{"num_attention_heads": 3, "num_key_value_heads": 3, "intermediate_size": 1536, "norm_place": "pre", "parallel_block": false, "init_std_down": 0.00519, "lr_mult_o": 2.0, "schedule": "wsd", "decay_fraction": 1.0, "decay_shape": "linear", "dataset": "wikipedia_en"}
MLP neurons of a small language model. Each row is named by its layer, matrix (up: input weights; down: output weights) and neuron, and shows model dimensions 128-255. Each number is 500 + 50 x the weight over its row's rms, rounded and kept within 0 to 999. Numbers have three digits each.
A block is one neuron, or neurons of one layer that tend to fire together. Before each block is what it responds to, as a language model described it from the Wikipedia text at the highest values.

Word-initial prefix pieces
L9.up816:519602516485529605467521523496381476511451493440554478510479465525470528522508539506522520484537522411523476442513481411524441555340452504536536554531498425582499500409458457509451485509534590529583442487646567431477540571527553439564393536483486398540581494537455546508541628435483542447472483497495501486493473476431509479548484462465519561435491435441474520445586454521494516479536
L9.down816:476433496421499522515412552474431494434482525454456513451571482467508620508533511449544360534519583492500518487584533541411518486475500458490530473474607444441500471436542413535451472538529509418526491604537386511496427462597482530471519495462428535536580487568584536445572413561515596463534467538465577469428490507552520553523429510459536438500546424366486424495423481458512464508494
L9.up959:432548464577470474484474441437426539558481554490509485452573550435444512557528509513474467561539578533449475446468472460560458519457494567570555430466441518525588480415466520507487570482523547477465545485501598558497568520479569516455475501515501430575518572507600466477480518521508468484467480489445518527551456522479480517585496550497568509428512589548473452506513510469385448451516
L9.down959:468527499476507409369533472447433442445504492494459498437439587507506531570443433556559520442517560602515468473538508494499547486472535530555494528467448404514477601463538454479596534543528489497534449561464482413462550530581566524380448439552447568511503535522511515587532455470473512430512513537501542493477477374550510465442505588421507551540528479515604576460414434502462532375446
L9.up1155:459505550545532556455528501535489597523527519607518547589527541503581534544517443430503497487458540532476545500507506452545529527510629373520535419428550479410441556447433492527499556537511590533555604556513548477470489517554502408559443535484458439505560489511515439430440517500410573437513447506521435421507437443477530583475560495451540451532623486534466454436562562435579435490502
L9.down1155:475412487417505438584511501460578520513583546420447518399485414348443618343499502559468546488485569457461556502472516482535497513467632497494506519493578552502454540464481523428508513566537428603565574496557431494432551529512489496528555533424453470613390491476572528412540462468518543465412576471474487465483459518504577382516467499416582481513515507520600485454589622493399498485526
L9.up1203:534554480477494494423518531499511456435525522523551486414506504546682524558513505522507546522361524469497523455530483482522481484468471447435443454483477486646517491509580572532453428609451466460521477490502547443482520592577409532563482525451525488522420534593641512469493520416428539405493517482551512459533554403545521522414493467561484510537557480462506518504501454480455598422482
L9.down1203:457480498405579522541494509472539412494410440457510506465487538418448499573385474511522493439486543468531425498554558539525394501511543559504476440556494545343483428414389562488486470486509527460614514527521500471547488525570555495493469455534436518465478581558578446520524470477491553539424492301499428556529498554431514596534526600431482525506563489433521443460512513563502471561487

Designator numbers and letters
L9.up19:621440555569482503448453455424463514526535545499523453536541484518496460480490523557450566498467545399489499530561496526581494504550510521518424505540595519516522510558514501486473495484480496557398492412439568582538425526510459488467527488487509436546462536594479520484517522549544604484471423475500546525423372487495556557456517544465418445589464480507462449519509556507388492476539
L9.down19:478575559545482512504534589395458497528487384467552520521447532499406478452464454473496495510485472495480421481576486535501497533382464510564480537453438468450562534526530391470550558529507493508558472513497541436482582562437582511536486464632608561415464524487518415458535523502523541531499559509527464559521531475459499363582474502491521482549489536510502490469472394468478615518383
L9.up387:529530463546562575470501551458425468446434512516382524549438467518527464562500590479497517445435456443468475529644507505510345537488475403532481495538635496476494534493466503575475561480454530485454420520531437465509528500505449423438593469491571447446518471594485550487550551435400530523520431520483493411419485529426505514397623615484472537484452496495559458571430490558511629548593
L9.down387:513447528524525459549444410486561539510461547515427486526564504557428409461512441509463476452527464559524510564503558488522519460508573610594527443479487536436519464370494483429479526561495454458522448531440466477438541602567577500454503535431453412456456527418544524499473420472504477499464549511371515554605502528502486439479475577431496481506478562613508432506443467491472424465458
L9.up558:487437614530503518528424521433379481480500543552388464497382513593549516430575515484466532448525435476536464602587477493534543443423510560579491412469567542436576423608514456461444463440564543487528480530483490539468478527477573404553527465430534476505449502489523466573471504450471483415483480588434514531442493497498415512489479560482567517489567521415498439569467543557447522526588
L9.down558:440522515487558480498438553499439520499419513577485490481455525419503482450508552536532440456520419488463486425528504481564524548480475500503434565574557541505521484510523562485549436504595503559560522466508461562519406553555566521541520388617513412483498609522610549439488469474569458523492450407530523527499481558520506523404449487429478437513387429430427515521525486460486509497410
L9.up1503:507601439552553566539474559509445466527405516527558488470432458585438444560418441447517476522427516448458484476508559495459528515474464460464525361487506448531493472507464555471512579440563507484555469576454523556574511540529525466427565536490581481519432455471479479466503513454467488415477529466356481511538565481515581503474526450443586561502504530548518461515442531546478598485516
L9.down1503:420525506544554495497475507571389531466415478503478501432594465567458567559543506478596526486545451468492486480531580469446483422445515392468506506522457405456458549475548460541493500515515498463527448469505458461521521454419479523531555562460458491505392400536532445502512494501589580493480434503453442534509478513497479459516470462525481519476419534464483458500455642544499488477590

Word-initial fragments
L11.up78:475546466473414611473524535411400484521462428503470486468505424504449565535399515484501527572513505471449490487529501439502466564561607456552529501408587620592459528513559563593460513531466393470565579494526440558487626536477514579589503600541470497527485591418384545575535532486443440441507561554544478438516478521537581447393480497484492482485426455530455512532475544582433534447527
L11.down78:462539502544501503517528561546544493537523432543512444507586585542619504521359470423501493529530525466490453404513515538521508505560549464401468470488519532536532548496487453491506517538451510474523493459467398554528521503543463515464501433480489535464553517465624552532572514504463333558518422477476556525506479577573487503519430473454513503480499466545441446589432488497523560509463

Preposition-taking connectives
L11.up1171:472451422490495525511515517475490557544580509560532494585480449534485435539498544553539544438467531505472470500442519441533483550472429613524558466412478489525452524496542510561520495453535564440410422437427549476553477460483531527469409454535502531512394457526483441579596468552537574512566502500534468508486455552561498481475549545506543506562499588519595451549452452541537515560542
L11.down1171:583592498499462457476583456543538507506478494526481553504554456554456477540509561443498482566497511451554590527506475467410491502468555413483542467514460523534486519451425431557490467495497562494513527384428501582479489503631518477608537543493565516459494518459512564573545483449506482435381447451541474489541514470595535524458490549591612491478460490575507416509496608457559394497484

Mid-word fragments and "of" in titles
L5.up226:556510495473504564461509504491477527486473418540547396563498493505458461543503533384434497524501493555415565478474528465556526452567458468544411582460537504501530422522556540508583495517457476515470432519512431385478578478559509497518514518482512492482423439458550587509486431509511547497431517496569607559490540469488509525500548520507483370475555417507514555444442546499531381495514
L5.down226:470483463553498445512503540458386534475525465413479432565565436497511563492529540431549525571457409487471480482493396522525493438476564562504491476563483440479448531419488516419563539525506554499565567551454425540477471527530459513541541528563471426514424534518463504495506449444537467430546616444447477445528576462562503541458458487524486502441469533532529566447507541451522476434607
L5.up642:543488458529527607441460490525454560492520563419461486457526512571472567518452535545490543469543471585487456511550526499516520446536487487443427518548505471581407488407456463516433490519527553463522467540508443487483467536487472504478570517471498446579576408501492553489497513555448462461495516523437468542462476523497589560422522472497488380478508519431453534493504562450503481516479
L5.down642:505545441459547502477472594511525556416395433539374513461533464556518582498524511612534545507508534613513521417547477527487457497518428426536403500423389528559532435418517423523558479508462556532510516506533514454506590444501452488549515578524516458438497461454522433515526474433433544524406629561458499456484473478432421485544540432562479463344562486512559561394563459514506547561465
L5.up1048:459634525432451527519517514469470561502443502452440490478563427531489552554536494455474511467469525503453457531489582449577519442533410486465446571393457500443484473457510534442513450601518502483433471523588475477398512502515567524515480555511473494491508597445480565574523559517467543478472488507517481525476529528461501518515423462516364515559522464543538526583518514536486480502465
L5.down1048:463516456542561452480530531542517503612454476545511563498474555477541536371462508505565429506497408451557563481541408617485498567552527479510506471394433503509538555491433519474522532485641627534527613523537580509613511500526541543440526463571514342554407483496474561500536464443544456447505538540537495472473473443548515438541522493583502560366569506457508523391550513460494536470508
L5.up1469:510495476403561460492550503414444527444509483537516484483578512513452429549469465448411543487542651561469534493541551483509483488549488492484436535461465562462554485491404426509573460536497498518527463500417497591460492537532436498474459526603508474501436515473448528547487540425492575468512504547468468560524481551425514545491452411462401534453499535479459482469545428441474527416492
L5.down1469:442571507512517486544452494487445428444520520465487493526536492512475500542494471448585490528451542511449535521568459432523509459557571477474550557431515436551546556519558543465395534516519594530523533559481622473467426487535553476522547529533469554564446485512590437489409554546487554540557512521486489403474472398569468549456464379461529363389538522551563573386516577409459516524512

Repeated rare-name pieces
L11.up565:543460454455492447485527456454555520487504503483605582483520545463459468594521535506501431541508488445493485554536495549467451456502568523507532468527535529440506451556593555413556512539532523516464500557492506547484531452472543502439495498435506551512494520509473577436493457555519532458438521556500519491514461520510490368536549470514511514500411569506485502471401506589535424534450
L11.down565:397541580497524510498491536494436564588496500620543435450466555486502457569459460517449514500477487536518479461553448465443524460564613477472503578435497483536467485502502575517484603470623498437534483522417561454498548497481422430478558487445499484454472387551525440436519460442527468463411521489463566511462520475554586564454523476459502442531575462537395486528473468555557475514423

Passive past participles
L9.up627:464462516385525509497530508518498467548506481553483423608426491421526544467435458449475580511473513436547519511528522441488454527513560559558482495467489501545532500502511547557502472492468436467594517415501461465504410529554484490446510503463478493507510552511510519406538514382449403514521386405436525511476430553545484455458514506552484563574576528467492453435553411564561441517584
L9.down627:534520513518550564525469514475403611405488459503436457469514540580551517583492522491485465505516531534507506541525516508484490492513532547503563545431437464467460429427467427562484506601577530386463467525500522487510511401488497422558492530452543539561484444545525501525378515504495546445544554463456533470500501420475489507510477430528486496504511503491443616476568587527474475505543
L9.up678:489456495452481469424534435486523426399435555483493477512500477493505448462468542573524499490529537518555387517442539514522519551495488556457529534394559522557470407489416513559471610444451544433517520522523503466507482536533459495500366491460468502500375494548373509484517497467519548512531438458479513485593427511576535572511463504559506372515508575570477459462481512521540542529487
L9.down678:445467456511448425547501415487472589563514519603423419436494466549551506457512492513529509444553451450469666520574532451449479425563555447562471515411538392495479542452533544557469352568533431493470523486430521468554500451500567415437390513470616487449498566481527541585405520472563522501445512498611473509500509512527488522510593535454518558533583448471494480509485504527449495547538
L9.up1027:558468493493499478403528559537539535370445566549476561517454492582514449626470417499529500539548433494502478477450551452458435525468477539543517514475460476494499474465555628508509538482538492476487527514422512522554536509457482434450426514410501488479397511495529548576464495534548450476463424415511469537492471511448503584517494548543529500510570523429477453510490507517464505570505
L9.down1027:613590491482426529541476509556536411526626545580506441471533480513477472456471576510501464560447455563513517435503523489535527502477475483509540421494518560487554510437449432448425548555453534586459511494517466486519478403552493542423549465602521399470479547424528452398513482429522478482556539545573576538475573570561473489488497538469554526445316534477482502422498512470530499476494
L9.up1041:543535451584577494460521487469540617424457531514508578466501418461478459405549479499541581560496552493446505509481488557430497562520455439519418611537526477528450527570391458461489499449462574432469470495469518512531603440497552548512477541397530512482502544526447513458460469484628561502568498647518518465504525474487502500479501479492567445547462555535581454531456543464479534581464
L9.down1041:589541483511511387494537518483539475468545520634454494555568432495464559549441549486643439426488459398585598412547472485444510470519431503539471491540434473516508597499483508413417491505460502500498458569512436485481545515511401506489434467463591444452545447546559506510491462463466575499567459502513523538477455516528573575472488520488497515435483431507581420496412492532619572515505

Passive past participles
L5.up246:437474483423521440493544404522494492511456502570462610539514515509571552514446447429517523470463472524541530561502432425486463548450497426590539502501498493495581467412456506557532574454505598558392535453470514492523517479481419386485420536452475480453463440474544419498458430585583484545458524499483555564463483534498437411463445518502561496549456442532468540406587494509501524495459
L5.down246:466569483444427425458488459435468581468485498454500479517595459511415552572514576411461466535479504426453430510476526473497574478445508462535403516614570517522488599458414466544473504510487459583527441497535437494445428392406597483508535422408485563426503471430560504608437546450467450526498508488549589517548577593572471486530481467470481488579417546447460493509567495510525595635513
L5.up405:547482535601487513460508551460581454551466582522512514506478515528478454548423476425521509489565425444609540421429500520514521478429465525506553583468459462502524552507432469515460459472607532460479534542441627526464446613474467452331435518427501436594469508513494537527484494538545538562527481595577521401575412435511467529509536505467525507524427548490531549459496494426534461622535
L5.down405:459427478431485392490513491443527483461479494455463504477537474544525575553460479551585438460515319582576477474461489443470435590478538466510456581550548446483574507541483597443458537502476460482507583481484418413588540502502512497466566574501484567511500501429513479491465522520534417526474512405611452474558494459520461451563516487434625456494554502549478502449479547521504572497546
L5.up732:466420548511436446499564537383523487524447517448496482450531484546501555471478517364487544444489488444544504442469502632447496495420477342542466513500514439423436484542470473495538516443475540504442564566478523573467425447440502512398383476547528539472571516540450491524453449474548395456436464477473615556562431463468559582517501534543502421474478510496425490413487375491582545595487
L5.down732:604526499553583501514502445484461509467592508547499446587528503558480493595400525424506497466511464501539418550528474406442541610538404569531505549535549523477537496453486493465498476578626415480512606589467497471514542486549429494445529464498590479560472506432544555560461575516423483578594501451485489546483508508578474512452529480387552550518528509433439538523414517416508627450595
L5.up1474:500451481480439513440454557482484547493538494473492544576552545558506428566407446354517528516542420575542492520486481426473452451489475492536456553466427464461553518407559538497541608477542496533426521588467437554547549486523549473469465451463438478392411397489511534556372500597477488529459482478473554516518446477473494518558513496559534491493518485483428409446570528520591518525563
L5.down1474:489464525466512491460504512497554473559462595497517388472604536495476519476512607466517532482491457434596450435519585475463446528513489494554514494471461468517527530444447483518429598530464442485537557445448475466507529473507555579507540460528414443566487421458542478571397564376533379634551532521510504569560434528444485585584460449463593392412458456507532495509608495507477536545505

Binomial species-name fragments
L5.up198:488413504547515493537499456549545549553442453565548582506415438460492477510441555519559523475532479465493528473588470461634490438569573506448387441436525468521409473543428541479508606532521519459478532450526564434550453583497480605470455568519467466449564484509445556460539491473452486475533506413465554467412440536577525526546477580512446443568467470466503538458552587484480505519451
L5.down198:499534472485495507428528536556519538484460612522505429447417439497509478443512460516549509487420513507487480447554606594347532486659512443491574528568438412474403431529539569488555529496560492514513515480513498438474572443509469427522576521565572527545390521474493478539550502469536560451418494503574557512466434508504522538536460492520540524569488483573489447494484396514472555476528
L5.up803:472433484608513549518558511485559547549531429425444501636548438518576503435487550514460452532483608568577469499569543477519525423536446529469550438598524508524414558471571518481603410478501451515509459424390455476457590512492566474496609501586591435550519514475491580505514592414472511482497508483599495433523467475479505512492523468474539449485489524523482473468519459511437437558458
L5.down803:584369493618497482424389491484545480460546452469470586465504446593511503478551528470391479575534447439482570428433561501557493523576492490571485471544539480471550495437431488512498536465503451488524475487497441506476495455494568519415441463515490509427472534516495581503517556515468479560557524396449465529439539477459520495507467453492585481457542543524511516444489523501533571544538
L5.up1491:504547502542457463531498535555554563483512400462455607475421505382528505505506561528518508511538578526487403521476521510542473456653510434477566418519507424561459462525487564515490501560492536505524483477535475534463529525451580536509530427571465468563497585569470462540480511419516538421563443408499473434551459579526522482561451484448479504518522457505437560434440475523387490544407
L5.down1491:526437458515463583483475561448539495487447526523410455424523473434610512485522539444589540495539474449488467450498538499449478440578549482507513434497532451584451526578522489510548457507515493453477553523441395501498524462505470606540479466550494460469418560483520522494518524557484549466472496475511424545428404561569458530524471545456618392572540482472506510498493398526523470600458
L5.up1508:503585538544549472525382488498509552485542464459483515499489507477640531471527553540472452489478560491467534470524595516456512475511466481438488442474492537527550511477520542568542368497515477413485493540383529395468566523498486460474475463574414567452500547540438485508548527444480564489465447497479484416519384555588455494389554415444487422481589526484495449423446520442477526467451
L5.down1508:566371547481432452492384464486416485508466547517500449437584435547457558503524443424499534559415314514567478494503574516510467507494469557617463536557491399557433520446535533541501451564503474592456510519488528455471569542461507453468498459509495484462463542486608585554483464495499473602533477468471452585443539554518421481547540518475490465460486550609504479562509453459496534440548

Non-English name fragments
L11.up706:466550521465509570486527506464606615462509386556533562503462451441478446524550521433471574476520333458446503492465471565460475442552497552504529414453456528526458498560456494458520556552566447505511534536484522467524461422565471545472404470467471527544489496466465447520477502583487503454515495473472462564448537607477464494426513552530520508516539525521462434553429509469514583574456
L11.down706:534403471508549513495575544485503380503556565480504358541538553478504504446427397605579375462421578481516522586456477439532429508495497482435554499480469564517507457472502444537434494434467517612503470474503461425533548454535482542507590576550556481584610487576503467445583542494522427568565483537513503392471452485539489547470534447532499464518484448544493465613553559550428564505458

Mid-word subword fragments
L5.up235:503521469510482558445436539477510501595427449494609507489555470607499570406492472480480507397572424496502467474375533504449462556396510561559465500551554420555494451447488501442462490544534477463484546465482514505532499477469474565543526540469460568465423558493440537515389485534512532530547528536520491461546446435484443527540537437588522460535518541415529469567539516410492500454501
L5.down235:575450536521515439452491530502488485498518475492517460467513557533549613536413464474450433546447506474494433467450566488458505424517559555512527579541514502480513485439552524517509561379528474457478557440472479490437465429494541431409490466503386466589519543564530579481463478525481429526511458557466410401520579449480406510536342497458477547521480478538493524513488505483504476450496
L5.up506:496523478490486543519523467482526514497524455537473474483509465535638472470518404500405518429467438384610596454505556513589474432448480549531521478517468397500578613492516440482458502620505425494481524558517569487483633628540508451548566598477437532532519455496501475545527467543477427441516472580477462637541463438488523571602446474449496528439520460525523421461528520473429429481371
L5.down506:476482436490551479475557507511468460464418416575465492526539515520575448527469430583534519531629487478413478520498541437606526552506531550458418406515560560399627550440545585474526537513455444546576438502559495525585360529534542519495439424504525603474534528393520498507557489485503609480524417466460540539517485527511491419446460561506610550490506475439460526521489489503516508462490
L5.up718:570586486554559507576459589450487508492423357511566482515522500541487489428494513476486508520449528477465420443488459448437376515555386479497560532508457541486537367564505499494506504502543471464437487509479486494524572554460563446571521475467438520454436577602428571563449438576490561432526481469458427546551445509415463489489496478530506361467528498515536507521542490427478526488458
L5.down718:456492503488475550494510469594556543587567492539526470490461497528504563584427485372464531420454483426517526513525502485480509519446645590557474356502523389443444515523469594457528504584504520450527508409459436440372487493501586447465497500542442435570493537544467514543457576533512436539585559516566513471493457496569591479448493453545441586560587499404537503434419518447518468501517
L5.up751:513493505438449514393431578512469517516538535500562477371506420437510590561435503415504460551536557491528476500501564369417506491478482425517449505507538488399417428421484560580495602573444455499525493462447410521499492544467444489458516512500521605570559553479493484471539547440409436503515452533533544472475552595528437454548495518501561486500445490519473484414548559428569457485529
L5.down751:552472467566522434546597523554502510613515566517532393538566522470459518531450527490485391519485454445525437543520466515468471565503467509525452530484482573553477443497565560488558508488500502587426542515553559546506516505427542479526424476491525436456458517443510465446427456452484473512485520474512548460461466553517469550362420529465480513483527536553565527546442549473526516459571

Mid-name subword pieces
L9.up636:440425531511489460546545477406475555469519444545525497476526434456417484449341413529474506599516474532524500460480409431418495465444482533563528548544476508470517557508570486453513472525570445502479568520482534528462416493570468470503470595483557507524455448545416488451533465529614526483432521436550565535473526504512511511587414451614533512399490548527446504510498466546521479521481
L9.down636:451503493480505533552489515503524596464506457480537484462558461406495412444536443445548495529454462556529475532585521540485436496519459507525371476538577551523509488470550455415563495598543399577522460534412485495528522473570524439470471542440501530452470516475511528495534525533661485431417558446529509573508505505541459507505465446434504581519548493469379447537557419520440371490447
L9.up1182:475499532527460616470521465490582580439497416539630547548606540498522584607521625526586485475494523405448431431501560492520479505476487487544515534490435504558483482529465568548475495410481498515505532511417553438440486539575563454486405546516477519488421489487400419475556512571494528595490451442537506525485548519516523498515540465478532473566519515490436508567506507514532507497484
L9.down1182:411407559492440596349449484445491542507447543611576494531472472546448552448592492564520535492459545469534596625471515491498480495497526459457535512488458501456528536555532504551564485486416500518516545483433563457347515510477619492548556577475503535518384503436515471515486506445485523432507515560490473496452453495484433510569563520609463462506543514493500468485427499470453456519471
L9.up1373:508550569490503499549438430533555556471533450580465452481415430511491432443504429486570581451505531609473568412459530454483533415526441507488550513488459548487524504415535510501581529512507457518512544404491585524509529472577545526517442563422480486549546493463491524511589409564497387463416532441530395622474560521496505393488513400515500553599524498439505498448492458484487452430486
L9.down1373:540517593436499551555465524454545548576437548494538511487560543486488604446513572487469571477540392555450544547540487544582480511532540427524485463469489436487500455431576461453523456516536537412467531615386494442476456432435481353503489417505478532526443468498479492498517604474535488502474501538483533545563399602520463513509512422631480457467429503417477490460480533529374500457531
L9.up1506:491492535422388448368552463415503553538475406571572544460567527461606483463498530528544472517527517449484527509423519487616459524572492599543520560605497524520468554472426492552426512459516469471551511487520580565556540488533501410525501453403505541580491466534494524560483538462543552531515434469494507438519545520528479541510588523409558475409436511544429534511488451496498517539491
L9.down1506:537498508435438577457455526537512633458531522514494476470500478553457503440582535490426490515524528539468446437534475481471456526448559486473489504492617462547482454455493432455436499397552574465540612464493544489590465448508369511415412559573566520461470514561473566560605453524507544355453517522552593503418450516539454456472468406507503514462613617522528541468546508575517552631516

Repeated proper-name tokens
L9.up123:499401425455462406527539581557413490439486600494484475534519492548521478551529470556595538517472508540551438460498544498609507482531544484597536561520470477537480433588473579406505453498491512541402492534571457650442452441522526542452431554506567520471467483417498521459506491484418509526488550514556534475499507476615442523440513450502590520481574519513459374474583463599448463516439
L9.down123:497519617502472525570511605405417472525505426500476523452547483447508493499504473501508457503523533512435562558532546500465522501534502392477507523509522456528483538519539532536450467515437485540523535489583489476520515570466453476531484532478379579511494528449516534494458503574439465433514513453519553511505484481437494475540581508541471567507503508531533465500484523442547623375517
L9.up301:491504463483457584536475532504550520510427427448477549511533474533565448441530538487588493488540406485478421542471497546557464529505480572557450569475496386572500469601525580474526480549589555460491483446544500529521483367439574530465453422559386530506497486407551495418530410533511471551526560500560494521450501479457492534457540536501630483468502546508478434516439476527559479518554
L9.down301:424443466479460552586416499558554489529518535514436480522473581549497526549461554427576414479598436488525532551540458506494623459477483505508465526557443573521438487467524430516584556547439483499451464465543456589551533517441404490520493485520541536468511464455536515590498499497515579505403504472602525477511385404512482473532447437608487468511500453507553457603515511556491530510479
L9.up741:487413443476547524467487428441541439534512509494469485590512547510489507574453473456523544515538469504577472572527442504474503490506562571530510544506439524451523540557488538564504563421506441523458477475506555519481544449508503485449542479516507411470482534529420495565582506472439509313518525464573612571488516601513488497538475517489526525503521555475499460520562432545478506510487
L9.down741:513509543531497470443463491445557598512515527518483459492580487423433497499484432420477444424538571508484516526511459412518500450524440618403493466535549494538556443492471552471486530513524535451505489460419482444532443428524475527530525520490539513462475482557493536424536484516414461550501533570555557529496509595428416519447533527533460467523533464496447529539427471452520534461518
L9.up1210:486447542488474541502474509501560508428506451412382498422525547504544483597500582432500497545496448412430483514478423471456478460604467489607461527478502471407419481493539528518458437494496482550542525389527547579518578423475538493421466490567494544614487508402494520512595467512457524556428525465490520548563402510522489486519490489539542540438531568583553545513498444542587541482447
L9.down1210:505467442483571460566524510505500544548502425478470512566431539580533469427464495512559586474509464395545472507527523576531489523565425559507493493471491506474438529470567472455565534521437491573525402527552477579556431415482492523499466479525456493497517478420547455542489555479474526526446500547465488538494493529483500441561396506553528484523453538543468452383471419494482510538470

Acronym starts, table delimiters
L11.up1264:600486435620371438435461490522468531542467510470537491562552460503418516513496544598428510615468476457471497458490618507442498574587531466430538352553515456427493487532457546440545513531573512452406410475550445573470432571467449510496486484488539586546456538594510462493573500446525621485545453444438523427453582517533477489547475494499456486547525598437490556503459524523485516484453
L11.down1264:540608483575454479478387470488555460541578508502466511519542566479401553504431486452517463537428476493527498535551471549434529562486466550544515521449444398511589427522405563404514496409540516484474558583489544564527590503491421484533525426513490511588444502499543438531536598477444557464381487528452485500526602535551514522460490512417525505454495535525428478463412480517524549428553